From a checkpoint of a small transformer trained on Wikipedia.
Size: width 256, 4 heads of 64, MLP 512 GELU, vocabulary 10590, 12.3M parameters.
MLP neurons of a small language model. Each row is named by its layer, matrix (up: input weights) and neuron, and shows model dimensions 0-255. Each number is 500 + 25 x the weight over its row's rms, rounded and kept within 0 to 999. Numbers have three digits each.
After each neuron's rows, "fires on" lists the tokens most often at its 100 highest values on Wikipedia text that the model never trained on.

L5.up100:506517501462559467473467516497493482502494478508482535505480551495473467503547466547449461497490529537472512450513528504458516508520491513480516491522502546459506536531476527544449505504503505527532489494502522491538526487502532487541464492535539502509507485515505521478502533525518458540511496526511534493537458469522499483493468471496496522506482522504474490459475527486506436520482470500508535466433520533454488489524468490491537516501455520475469483555465485466479482462498497506506471491465490547517536498497531506469496494508518467502510523497507537526516486524545497469502516467493509495520505485488527495507519481491477515507500504456545472489519519455502505480517458476462504507515506484512497500534462490450507474514483514489529472550484500493481513533496488
fires on: " fund", "y", " bro", "l", "ish", "ly"

L7.up318:517469476485460495497477475507481521519514487471483479472497510486498521530516496519531526485543483421469529463477521496473484504512497500498493515512476517467499520522529493535474476475479526496497492472510534517483488488491489517491504504438497513499481517475532500512525518509512460507517497509528490513461527528500500554478495491518526519502471532541508513505494465477549480522521486474463528520495524517506528532439539464448487424545494524494478552512496507490487526489524506488492470521496489483477463455485489538524527502532485492525502582493541480505521489508456533493482512509498462550477524499492481497529524485490477486486494493507527449524487504499496497516546486498470451468491481487545516474433483480514507497489534491526532475457532518510514510555502456
fires on: "ar", "an", "ud", " Man", "ph", "ron"

L2.up341:470484460516482523499477543515491529466504513512508501500539544508499483488508484522506495481493546455524511492507485482516521481474487512501474486502457497532509462514475499486444503549469474519528523458490541515521456532520445503478494462520494502490497473506502514501529456476536523543508534518553523491502504509488508499532497509501510517477490502502468551481526513489481498504518492494578530464483470526500492460503514544483492516508488529471484463499471478523478453457506521487481462532497475473481506501462486507477430509484538555476508517482534530539466547499488507504500497513514465534503463516524522513501491470501492456520510531474516478490462495470512476478517496494568483471500531517534464520456462509518500485514479486476493501500516467491550534538533513
fires on: "ologist", " parish", "ret", " Mus"

L7.up61:522507493474508512524428521537486484511521477490459529499491486499519508503477507475535548497515508475489504488503523450520478488540537462496511545484496519519533528530518501495466456477469483466478496449514484456476498494493518510470528539516504512475516528501509499521511499429512495482488521536528452501479516532495493493531535503496553498524488472537543511483522463478518522484491502474544503477485443479491514516479525517530506471518503509480510510525473455484509495454507490524514563517523446519509504496537498522486520509519510452446501513498516516481493493470559501511488536537485485496527478502492522496493528447518537515508492495468505510536552468552527479505442486503512488536479500498471489487505467515501466479484491478454521492491463469488476513466525466
fires on: " | ", "\n"

L9.up105:477509496529466521477486470508488517422457484514497486483492534556490548488501508460473514477473475509513492543507510501454521494483462494518477549484500535514523495485541510541440495516499520505522510484485490478525509502546484508496496509490476469442525517531534531479510510540478492498481489484528517478528511494503467489512505516482520475503462480519526526537465488505530486471508496517532527512486525521470548444512522492501497503474529491443491510532516527509495510491490503500495473499491527452490499491486449470449453476527454513540477480530476539523472511500505526466530495490512483527538473491472476516504472504474504485514534517491497525474460543526505458459552517497496518496507538473473481516501505483509476522499524491527550489572500543503463515515527499
fires on: " N", " m", " P", " ", " V"

L2.up165:526533449510483535467512497474494493488495511480503506508495502527507483483472524498470459437522535498545483506498508502487480483499529532516508471453511503520520523499516515513505523481476499458524509526540503495496460528538499519490504503506499502528491518520468515466454533524486492528501449528497500508483521472521510520475490511485530533521529525503494547507475520493506516502491506530484503439498478510546524499504537476497452480502471490440487523548475500501514519497458510504532484529541489477539508459484507496483520522533504501523495531526507486479438503514539491471500476508523455522504458458496494482432543523463489486450521533510496446490505496514496576498509489504503462443476542479513514500478534472505495509453509469528515503511560480538474513525525503
fires on: "- G", " G", " g", ": G", "-g", " and g"

L9.up226:493541484517499533476461510511473527459532483441486531499496496517495541472518492492443547494492494508478513559469514527501486553473501490533475517494460494505501515502523542512512548502513514485540502514503492501488479483518498540469496483430498495482492537450504498489551477508503480515488515498512459535496491514496481480490532517509503463484489500560465475503533515554503471470510487539485502477505475487453483502522521515493499472506540493458488467512466497486537474520492518493488487484509522480462509446483431489507515516507532490515487431512513514480496546477507496530483535549496525495485478532498509435479492502533493487499523482502490518514516552491520456506517513477453489514546547463466536515504474507521494491511490516485526489540529465498505494500519467
fires on: " M", " in", " m", " rem", "; M", " imm"

L2.up434:521477482509500492518440468502508489511474492505533506518512497487465548505525469500558449477526488548531504512507506489544560483498498503497542547504454524482514505537524475510525498525497456499465511508550462486473490526457462511556482517529515437527486500465469472507487495562495487495515461482510523470495515505547499557508489519488524489514497509490512548509530496480483529463455526497501540496521488502567506496483506495469525473467507513498490502505515477489512488500489471453489487523499513513512520463450519519497506462508477545487515533470513500479487498506501471493486472517457492507508525497493516484466536524478544491480515454515545459487550484493472501494502445483447488479489529474535492520511483496515520500492492529531516511499483493466472487518539494
fires on: " g", "G", " \"G"

L4.up345:518496498499496521476478512531470507506454522462470499507519502500482511470506493520521518477523476526527467461482499513471491526509540507512505504524500477476491523495528528501549522542525512523505517475513504508531479509529476487523497538519507451515566484461515454515480445460509505490482503513470514513518536500440559513502502513444479471513516522466518525474479501500518535503510525401493543506534562493537490490543511492500519479551457514492478524517500539530514501472543511510514535490511466482527491492483495469483500513520532508468557494530505507502476495473516519517479483498481468493489497477550468499509490509488454495496509472511514511476484474502486498521473479482496466461543526477489490485474477518477531461484513498471503462543481460502506468444523489
fires on: "=", " to", "f", " did not", "ll", "or"

L7.up466:495518520469502483515484492480468470447475507484527555484496473471494549496530488460496518504467511498525480502492491520457513512491500514540514539496492522523427504481511507527519521501508505513489508495424480492550485512458486460467492515507490488485486504501496526453495489463494540531488465488512495490516482507524545496509521479483507482485475514541486532576539508465521478501519479487473466460498546465495507553518511502531443516526473472533545438508528485497444478495515496496521484498498483511518501519506508534507561516537509535506521489498531488468516465528519495471535468481495492517492495479453486500485502528531494466452507474516499511501495497512460489516503518454484490513519493516529478490550517471522535524453481480486537501491503511517495512516561513
fires on: "s", "a"

L4.up353:471497537490487497493504515493467450527497539484496542513474526489496486505508558493490434546549503498457496472488504533484481529531481509489510484531479511450504517503499466478518539488543475476514498497507506511518496501515494538450468479505480499511489493485497495489491527481483504528479465524461472485516455468521462462504492533541521494539493484500486514518547518509500495470488533451501500493493499531516498471485490555516468483545497528491530515517528501493462501472495469499486484487480497497485480517482533513501479511475503500501490477444559463530504503533497490524466514485497491447489544516509504499522521530514528523508471527524549489509512484534537518460492534513470453501543546529555501493481435484481467450509460464514543488497559477507488513499497519
fires on: "it", "ing", "ass", "le", ", ", "ly"

L5.up492:510457482467451515494543521523471486526470481493466490493503554493537489483523507512495503510539507456512456478500477488482507550503500510514534518517471474503531520506468494525455494473484470486474484508520522522460497517535517495475548500510544494493537512491528478493496471488502467484503475491504506501446441490484501476495480477497505512553474489486497509529527461498490501507494516497544534488483509514518496462502542503488500511511523521545504494505516469488501515528506540516485527484498522515528494529445506509460521450503477523467549494517482499476512512519506537492481494497506443515480501473511480552486502501534474460505510476489526470471528532487462508530528460530490481520505539503417490468541444562500432488511532504505507525471489523524520486507461474
fires on: "\n", " trans", "\n\n", " ob", "ear", "ub"

L5.up363:506488480509518467497481462506505505472496517522442536535549496491487477461503495550552504543517484480486485541530475483456495491506527493508496544490514471510498530487491460522492516497506531497501504459497503479497476548488514512449543491547510461511508500488481439523471477508486517457523482533506521502498538518490515514488522473491539482534520514490498535502513507498514536483578476481545487500509504497504495515490505483516525503488504466508509437520515500516489470528487496494498428507516499468498501494537513491503444481546543542494456537490545491493502494538538535523448494483516486457490462524493469484540493485495490532516503508530485511510522491520511481488514474443501482522545508443501530516491444530486463476503460534495534528483489487512484484503503500
fires on: " he", " they", "ll", "o", "ody", " to"

L4.up95:470447546482502535497476487453462500525502547514487496512557490528480479487467472512492491467510479534508479472512458496509506498479490538488530490486502514501497507488487457495513498539521516461510437472521488493561488485505564469469484537471498542535457502487463490499509505475509506527519516497483493485493490472526500498477492484481505494528501474487496542469489522502468518478469520514462534532526530480489550511589499516503455476509523528487511528503526488549495498500515528524564502461499492486472488448491534508527506511488502516515498535491505476509513479475477493509452505467535470508513545495522552517516504535489521515511477502495511471508488487483514476482444519501495490467487509523508496536501521511515473476457489466514495503426526446483489490476471505
fires on: "-", "m", "on", "ort", "ar", "or"

L9.up121:547541488486489483525491512512514510516476484531501534495496517486519536502502479499504448471472486454481514499513527483483466495532489483470547483515520516525488531547482503522538533475485446468485470519526480492454445529513506556492508520538538527489521501500450546484479492505537481515521521483492519469488517453522504536479517490504501501514485526535475528542472492450506513495475559480487493471514489492523528494511514519453485523503523514529473492484505479549503480525517498500476501500452518496525440515502524505479467490520483496483495504471464480471468508533542510551489492507462484513537518530517515509481449501501488462518447496508498468511509498487469484461506488518524485484473513452515494550497495520476509495436514454547506479481516484525512478558487515
fires on: " g", " | G", ", G", ": G"

L6.up305:473486476487531497498464482554445511509502522518482501498511500505561495487499484494505479474513492550467538520485481514501522483538505533498509532541476512484498542533504499523521476463525465485457500503505474488510500493490449473507462478487509458451499533527549487510509517518514507487459535467552507489526490489505495519491527506526508477459467490488500496533499469519510447467484529502477495531523460519568515504482479455498507513496513511491467488485519467505497494503460514519438514528518512494504525486523548489475492522467467496479496467457493489513503503477558498461522528555523527497557525499525515527487463507496449505528484454475520505507494475489497472484518483511514514504512512487501478544493489528508475495462457520509477473569517549452514495483527483
fires on: " ", " ag", " City", " Ag", " May"

L9.up257:445519522470482481518522464472524515541495510485497513515460481536472474460514526487474535508486486466489550539507536517496491497474488535502507502518483510524521536531512462507493478515465537499456497489490476493532505509509519497501507488469485530523495549514504482524573483526487560486475473482454510514567485448527479493512456490502501543527540475503502500519504479473465497480451468507510496536465496530479528488500507490506471496469487486479526448502475508529477484483516533501520468484543431489522468517498456515489492509493528509524499533489495500498522474539476509498506484491485485518519469478512526451505474517532470494471522516506492466520463504542526482498516472495531505510503507504541508548465445494549536530501519512492520523518469485524530454474476496
fires on: " c", "ist"

L4.up455:484556488469482550512447513461511489474499467489514493528494517511464551473491499533484485473485522512486542453475549502490518518511513504450544516457501504509497460493514458456507552527500462493530472501475507506506497446484564439460518525528525535465446480530498530508486537471502504495502508497465514496508478495503473519486505464506470504505502467510472526501547442525563493467491474499471493493510461475508520502459525519504489486498538483525504550535490506554522513530510500521484495516495508550512483537445516477505493479503490463486481515473528519501517539496524483490504504485509506573502500523512518491504493469508486471460485502473518504545502547527513469502497532460502491518508475531503526493518502497512511486479478454472506507493496494509520524505493512
fires on: " | \"", "ph", "\"", "p", "ly"

L9.up466:480509474527503528509530497444541473450489469509507516501526544522514507519475442522468529470472492512529497561519516514440502500485503507518518508511484489494551473520528509477466535503473519473490506457502451496509485508498506488501489497531461482494478478490488487455491494509507542498482474507492481538545491505504486484503522488494510491489498520510487513529534518464493483496474485474440538526513449534563533519486478489495480518495488520535534464551491493552490537483526461513529502518524467511466484503478515510484527517455517478510512512436579518517497517478508441502514504501550530522523457532462483482497481478493481494501489487544482496490462501506480501489495491469507482509467467511512511518537463456502473513490498533472518467524521546507507503504515466
fires on: "a", "o", "ca", "y", "reb", "ra"

L6.up382:487580462494487441529540545458494495455543502483508511498475508437532532503481514468525474483481507506498462543462468466496484520478530533535495545493492532529514505499494492489508536513508515499521482525481515487524478499464458542461491574508460495480494537544539513487504505499518529561465520464522492521522513498485510522517515473498528490482479491534504528524494527494502510500498523499520495482504503461470496488501501493544474481496485520564516462447496488514499487499505515513471518512489489513537513488484487490491482511474553468498517474497540533494505528503460502486513499491439479463504523465508481507479529463480502496482542485507477474518497514468545491505493489464478480520493472494515462503491486500492507558461480470470514498507477505502489467469557530
fires on: "s", "as", "z"

L5.up408:472515496495497492492516495489516486457547493495463526509498495524500495506459494453512475502504507540536482510513482511485467495464492517501474469525525544516515534516556510483503575528519508514481478473498499548500501502484561519466473534480512485503497555469514522457493535500477495479514492499488479514476529546479495495479491510463461487481474595512455505513498519496482491500449499509468526491500533514506489521497513482526493486516513495451460538496562550492493512554492488478480534532506501522519491493488493509519540512437480499491485449526486493509439489532499512471460523489483457515517499500503496508532533501509495508519496509547522453489516478516539537447504494511494554526467508482523487462531464498492486473525475493468498520500488466516502520491492504
fires on: "al", "el", "as", "or", "ly"

L9.up277:501526505482539551502490454526497496501507511503477510521444515535440509445553517459507504478528483438500553538484524520500510510481478505516501485528438521510499481476489507535517515554500505479495511508519486481484482496458492502508503487501507513504484489493542508517512514521509524522474496481545506480508519512504469520545462485513532525461464513552495485459475493498479499494470499492483459488496510565475508508458513507466513500483504514469494518530508527493467472529509552514509531530474506491506463475447501483506509486517501514467480527473479536500493497478515492430514500492509439484485481515502501481509516478546488501518481544510515458492462507455489452496540494536491475528540524485548505524462488473508529509509545490498477468501492450530524499544524494
fires on: " c", " C", " the c", "a C", " a c", " Ch"

L2.up177:480426573506517491508500524532504509488492569511468499514548502493523471535453469486508474515482452509503513501483509497452501521512460496488470541495521513508467545433467489494538552514461526482521533503501476512510469542487470506487495451499448514495486486542467511500513482543507521473444498503493493511518504532478527480484438511531507492531531560507515495486544505475483481520531482518506518502460495492497485486545509513478488495508465496481501480510507474507493489486522500491492497514492521461519525469528472474494538538497527475528431525482523513499484481495515494519484422505524516476495514499485517483497490504514522519498509473465476502469509510471537533544507517482552505457538504480472524500516490513508515531475498502521525496512485522533510515491506466
fires on: "I", "C", "DR", "AC"

L7.up324:505501502463470489510467458456517503510523506470516482516554494490540506466528502477468502486542461526509524532474529444526506501501512514479515518476486483489505496526527492535516485535463481509539546466500513514496514463466429474471462493502458504558462474474532505524504501478492518520457491483502473525493469517529532526491517503534541490528498510477495526515533461534521517483505569488531513518511456505535553495496509527495501535498524470514490456453495489523523496462470435514540493533520462491479544450484498532504492537500510479496489466485515460518508515477489488464529501462498514522487475480505535449466492518463526495538483487511482520514498516497506477524508496508512527506505495495482525486526493466447486520523523498499463496508493538481534485506515513
fires on: " =", "1", " as", "p", "ar"

L5.up47:510460497522480498518491526519542546501502531500502468484475495533516531480489533486506489488473463503503479449481530472497501492456543511473508502502480518513523515507459469494544504528514486541496470506462488485513540502477485518466472515539515554491488497468489468487519431501465469494536504515498463602511514481502506547494432433492478507486522528520483455505516515500497496465518491494494502521499511476504513491512492532479480491505552499500460510511509522474489512477488489513509503473525521505505511475472509459529475491477489467534509529518502546547508523485483533457487476484509535525533506496522521472494513507481542464497521539507505482530483538496482512492491498507491471506479494501507541513500558567500539524529470467503538477505510493518467483445477513
fires on: "ol", "f", "on", "m", "os", "re"

L4.up19:521539488454491482545489513508473500492528510458467496480470487482481496478515482456496510523513482511511487488489489539465518531519494506519503515516540511467487530522462520512499486507496492529498504463496519520479471500517546488518470538494519540509496463522479520512524491473531496509482518534458472542535490518516451449493473509463494487495500502518495476500492522499471496472473530455481503493445499477456479479574458478497499497545475534497499475537532522499478514513498537542493478501487533502478534519540494485514467507509543557520491497516466495520502441530508531485509492525481497470474497484531489485530479455530522485494468514513510556494515439499541508501497501477500504543505496485502486535476466491507587473513530519481548467502476482450494508502464480
fires on: " who", ", who", "_", "aj", "f"

L5.up158:472522493470516512524513463503490522514487516495487516503494527459526514471507498537464507495480564494502492507507483502465473529500527507506501527476501495500471516549477518510504479513484463460482509553536525528527540519498515535515466544481461501455501482475482500529520501478475508555517510520486459493531510447530521520450506502479554535488520555533498493457482500487512465502454520453508503507473508440489494519493491491481483509486476490524458522496515521530523468531446514522500520524507494522427458461509479505487529533504469510532508440508488519454459511547473537457514479482505495479479486503496481522517482503501486527452464510472492500513496494497492517544488541456468509484493551501542471512519478498504526525501499498504510473471522531477513500517526490
fires on: "y", "a", "e", "ong", "o", "u"

L4.up469:489473519482485490476471518486520510502500450531520488505501536514499517497505472495482483480486488521528534546428516476479444464479530480523466483509537529530533478485521456471545526535509486469517516494489515480497506506538524477534520474512519481546502478485530507487482478522519529486532494512460479517454484487483500492474534524481507481521519486525464517504501518502584503474484511471515524509497518520483495534531493502488528497503504456529465504498500480499526524531480503514457518488481517485498491547462507489457516468475522501477487526543500502548495469500520507505485513470528522496483453484465452488509471439517507532540513526466482523494484503510511493501485515489462563553480458506530494492474482435557484472481467537497543499472482474514506520489513508
fires on: " sp", "f", "m", "ph", "p"

L4.up150:492484511519507478517545500491512504539524512502507547498463507533518503484516491534476470434527484529499522501474500466471480484451499510502493470484450449525511489507533525545538512504504495490488477485491513493522511494465499518496474507526498480481531551453507495478473512483486458490551541453474493507535461479571490550535519499495488521491495505522523560524483498518572474459492484505484509525495474535511529538502482490506560495526514447505531534487516513473485541489502532523475478467534506527501499538469467498508529517518499459499520493498510450494541512474511450525460465472493493487471491482488491522507494499525463497549466516495489517491491497502502497537527468503472496517528504489476472469493505512497470462467460458497523533485490511500463482521520498
fires on: "ar", "g", "ing", "im", "y"

L9.up502:495487487482482493495489491508498523508553482456486500462542533487486536511442492458468533466454512536483520509475539496454462533530487479524504528523465468508498497514471500484497539496494496489494475550516501480514521514540487508498472515471492499479511503503493492480541476487485471481479517444516485498508492541537484488460453493503469473568520496521506504530494459492484503482491472485535530503469470506525497548514480538496459508507491524505501478527471497574505523520495475508460504514526487504525502476464527441496476521526452477504483459518493527499494509477539507520541485535525511470513519445531487481555490515482490541523476464481530533519519501532545496494471505514501466491454510517526493513504508507522471487515546485485538538523513526465495520489493539
fires on: " ", " m", " two", " three", " to ", " in"

L4.up86:504491509476509470490494525513482505523499508486468476497520457481478508553539471495473499472520469504485497558456498496494494522462507488493436511487475504489465437508461526497521498491474497465504447534528456482485542477506483491514488495465521503515459509492543489481494485473535494474509505524530475545538478510522504498478544473510491516462501486531518523471532512517569486545496513466518533490506504467474532517500493537480523500507494527496516512522522508512505469527548499543490522509470486488508475525485480522481533517494482466515497503458507419534525535495545499492497490553503487499503466510497522493511498504494515578520467531454482476461487498531516438541516524527508503520501488523501539495470500475490472464494487475476521512516493481509478522543462505
fires on: "A", "m", "et", "antine", "an", "=="

L7.up232:538487490491519530542497465493483490510536538486484566518502534524525494490458488551503496492497507467484498477485510463509490485519487492443490489465540519510532513502505438528459521479468534505519472482476480501508496506519506515482496488513491493473504445535483518501497484537511485542496528511536453560509491501498479469538521507494510538535513501496532511535485514519548500488497443469478515489463502502546476477498492471500533504506472486503502475499466507486530539504533479516471508467491468525513491506486499455464513536564479554522536475528501508498509487489479498508505519469491481483490514496458480497477484482515515486464472493489482456533487542536494477586477544511472489523496464487544485530513427460502521531491513501512509489502508496482505491464516480
fires on: "o", "orm", ":", "et", "c", "am"

L4.up414:490499414462486501508548475496531469506491498537513502502541496478557501469485569533487461502541453477510531517491536465528473512482497495468540550523527519485508505522508462467518465471507510489554479482506494494464463498480492535512471525495491515529512482513508520483550489466489484529510501459525504536501492514478459457505471517465506490523493485512489508453473486450478468491512510487493510526538476515532501504481534537503486516509490518478466487498538514531519501489511449545501497508488536470497535487512535471505528475523478491506493467499505505505484516484504517520481480456500502486481511512527512506449531542515502480470481473488506531492490483575469457530499546521509517498516527443524509470503538472493515527505498508492466498508491471512533521533478472
fires on: " as a", " =", " as", " to a", "ed to"

L4.up442:516486498479513489518465465502484512487471488493470489561530516567452496501502508442515482487495465504501544465522510520481509496540515474466510527532471454506517512491508495480516510550499477525472513494529481523474507538512511506522512510472500534505520514435447522514480486485524456531477483487529482520496481467490490527463506485471508507507517487501520508482552497485528501508507531510494545547513480475507490445534507494493516472538487512544549508488502460495502532486504546505479513487479516523536523451491490469528571505485501509503514469503483513462521548481517526536501489495504497491500527552534503445498475502469502487489502499507545456496552486513512507456446465491506484486517443483501508507504429505507488503512522471526515509494515496501476505469482456
fires on: "\n", "\n\n", " coast", "ear"

L9.up486:469514435495478496483482494472524480488470516494532498479516506512529525519467508507502489518490537473536518507506488497501472578487447488499486521434468518523477511514515522494496511476466517471472484499532513527475512480502508517515508500473529513478552492498512469496483531505515530498494473519522469568488521489521523498544469537485539502466517512516517558544506493497497450525509501497514489474520549493494482500447470519510514488521472481448487481550520515520507515490505458552466499471457471508462490509501473476454562542516473546489470494531515523502514536467532504455518499494507469476512508468483523486514500508507481476509491487517490497445484522493494537544462498514551483503492533444538492544512489491515511530493539506513502501498473503497529506476519508
fires on: ".", "2", "ung", "4", "B"

L4.up399:486500518536566494484499459508529500516485495478543451472473513482514511482568536554459517477502480550502513494499490501447484490519522517474505541484472521489478533496494521512509509508461494501484498464477473503491550536495519472481490518542519536479545527519480538522486537491475465521513499465462472478541509482482490477502494480512479484484515473512492488501439517537526481517468485490475477539506506476507530502498520512510470520522508500483481482507492472467498525506544517514494486446525531480507505516544531477506544489485531480487494539524521499470486525482502479454543512499464489512516537514495524509478522473459535462507469527504480533449493507498524474446511506511473545469512526494495442514508479524484485506543483523482475473482465466511486518469532540
fires on: "y", "ig", "l", "ab", " Big", "rown"

L2.up5:512517516489514530512511493490459488495492490475523512546462505489514483494489509505480499463491453453498455502484491542486515500506505540469508471490516489469444496487481483496535457510558500524491451556486482519446473496474547535503474453520532492491518497516482498502529498493511490522538555485508506452532506454518475491546470506531451511533485501482538453499480522560534480475508523478531499508535531513496555486519521530517519499505502491495493510513502464435454546509502496529476488506515530456457517481494522467486511535574487526501455499465472490476508498530486488526532476488497483524475479511476514470490485462514474487491486548486499498473502513492464503521490541500514516496491509489535495516521530495472500460482504523489485479506504525554515500501508476
fires on: "all", "y", "x", "ind", "c", "id"

L4.up243:494533463503475561525517485526518497531449449456501500529469472527518479516483491469473525494503536475510481550503515471464478482449472500496479481465512460469458488495496507501540560487533506515461503501479529447483488510486503499525513521487510509490480533497479499470525458485488523455496476466504472572470494509491509509509500494509512556524489527499485431471486523512526505508527507493522494510486490494467518534518552473519476478477490542518501476502494485444512510504505521531488479487486488527514505501545505513525510513495524511523523537475503539519569508521508517521534459493454480500530513458535526510498531485472518484517511487483460495485474507544521531523508483515471483499464493497509512481496473517512493497482453579521485517514467468524516512490487487
fires on: "and", "od", "b", "ant", "ass", "aid"

L6.up199:525495497474510436483513503493461517513549505430511517464506526490497507522484498487505502487498512494509486517521481468499492468527479492501513537507507498464487517483512476504523483506473500496535507503455497528525572484481532504466461572528479490536524516499532532524499477470526488498524510478469467485499466503512455495510502492440475479490483537535488541508462525478506524466511511473482528465497516592544458508525499487488515537524523486469526501525520522503522481499504468537485475534522516476500473490501484523532502553548502485493490461488537462504474494499515473499486499513494492507528549517529490533493526494503484518530509481486485487471544489527516471524511477485553488465527518547511489518520490496462477463465463529520466503507474464508511510527545512
fires on: "y", " one", "ar", " Carl", " Cal", "th"

L2.up157:537466529541511506466484471478547493520448522490498537489471504525459505434507494512522538501516535498497505500528507514494502482491518478532500507523513494515529506512489474541539490479536458524499472510507530502491467496496489471528504498483542499506506470493459499474448512532506525474431439499465501523496505522496464497491521467477458493505511487505496502507527517523535520502510473473538487515452477520463504461508505511490522512502514516553513441469459502520527458513584493504533498512488530497488459491489515508495536525483519527509519512507492516474548481477436500475526524488514508521526492480541550518510479483500506485511515487476513483513511479528506525466515473476514484488488469495480534543528461480467535469518514496492455455532536494531490504467457505
fires on: "ist", "olog", "rit", "writ", "er"

L9.up286:540491529511564491510485492542535517483484508502423536483527482481478536494527482489547502539489493526505484506477431513501471516489497476483491480510466457534521532519501507493492499480519520488471463465495491528508495499511519483505496508532484496480529475489515498497549467507549541507550489464505467515540534505497510495514484518427507494540523509542521503478478499481498460527503520446515496449493482474490465563511473518485512493525499498490508489497498506481482473493492544506533493485527555540474501480468490548526497509521475503469499504454499534526476511455514518531501509511529497487518443513506535499513531491457521525477486512453486475467512457515498507507531500463483512536517467492490459469488490526524502521471477506499506460509489448457513523509490514
fires on: "\n", " out", " h", " strong", " sett"

L6.up212:468514478515474486506444470484474497488528528465468503563535482536511472418534464495554498510481482440511468478485512495474506498495468468490486480471487523513462507518519494541507496493521477484482504483517529538451518512510482486481544519482540519506498535507524482534512497527538467523518504482509502509529525498516516492489470488508493516489470492445520527529534466499507479551499478505481513454514485472485482523470513521469468479532588527497465523462500517483455456507479526529514546477539501558502482527509534479495521493483499473493533478517510478498517513469507473525473468473500536486511449469516514528484511531497511476492504466493498521522485518463542476456541500506495501532518511523482523491473505493531496488484519526491506511520490484527496514524507523
fires on: "\n", ".", "\n\n", "ens", " from", " Pres"

L5.up154:490474476510491472501527522490530527461517525478459519535493515505486498513496517515527453488505480470470503523472510512520506475526432505535490514483516526444514545499527522533492495560534482497552436457495437498509507503530515515522495514487516499475524505500525496492443539489531479478499508505491528535505525485478457486518533447523476469501481506499477505497527490461526514500492515530509524474525483509498522527507485473501509457522495510520501503495566541482511517498519508510499486468539472471500517537490514478532535499524446455549539480470508471504485508535490437488453545506505479505538490526495529502501492488481472485489509505496484487497529499548557512562489448501481485512488497516504509504491467543466509473481500479464495495496493474489472488459504473
fires on: "ar", "al", "ter", "or", "ax", "er"

L2.up40:492485515512451509470498536530466492428540517457504484463531515468503536516490513472491440498503499517521547532501482519504494504506479485472491509535486499490516513512519553462492524449494496561484516416489538498521498506538498480487493509502517474489462485518517575496540521488517494556493480511503483501507492504481487494463490509515475491474500483482483479513508457492513478539460525530470531466534518530532479516499515495474524490532510498542502505463518496539490487494486517517521523539495532490498507500502508540496467522468523474482534461478548471501490499452493455489460485516462465522497471458499491517554498524512533447530484517509528475473510470510500448491524482476501478482501508542522491509464493497511505523487487466510509501503492487465495538539524516
fires on: "ph", "ale", "am", "ix", "ales", "cer"

L6.up180:519496485504468509543469487468497507542497518510521495518525523503491480516533508472496505556582522531501498512512505474519505456543494542431511530469469532528495482522457482474510502518477469515522486478530499476473518488446534472499499493503477513529480486452484482446544512489525522484512540561512463483505513516440518519527469513454484544490533555488491495521452521507522485439480474521524474489491535462519490504487478535437542451459491496449495491507497498507505465510497537497478471523507457497453499451514515509484493500508499498514523470509511519523504517506463498487488494482486510537509497501517521528479537503470504481475509482528500524523513519462463539546474492488513482512512501478509491481498486497480490495499535502490493508535524517526525521493495483
fires on: " Bl", "pl", " De", "c", "tt", " gen"

L6.up289:515515493538520500503492508508507504520514495469525517476492475453509489503497498461500476487515435517505507505497455503509585523481484497513487494526483502482486497519456515451468541467496493531483481509494493483489531482492477489510538466484476448555523494517503504505496466460512509482498490502493523527477532513532479524492502497497530550518452471478528517497505448512553510460501452511547542513521507479467469483494500488478477493520534481480492447546484501473464475463501523503518483505525494499462551534478470455517511497531511527505486482484546486517471487497492469486544473522515489507473520465483516504529494513502558535535499469472516470506535502456521490522527462526521489501470484557503527495456505549494528526479502510532482462530500519482526476480473528
fires on: "am", "ar", "ant", "um", "es", "ol"

L4.up294:505528510515469493510486486523498494467537504454486496503520529508467485459464498466517494462506497497492510461498514529543506496524512482495468486489515504501465557534469497531503510521512480504493452535451471536491490499538504489501509516462532474463522492502560519506495458491514542529470548483496492499477493460511526480503511490466504462513478508533500481518493494468526530496512529511537511527508558525511520581468497512493494469499515501452524520500477534524453527476479509496475526507522450492480494508472518501508477527535504563495483501503510508497443505478545524489480503507490468495484459510496501440484431487486516490458507501481472473473497470569456511491515556539493480487475506521520496517517505481521487516465500480539496483443517510487519488511522495
fires on: "o", ":", "o,", ", who", " which", "ard"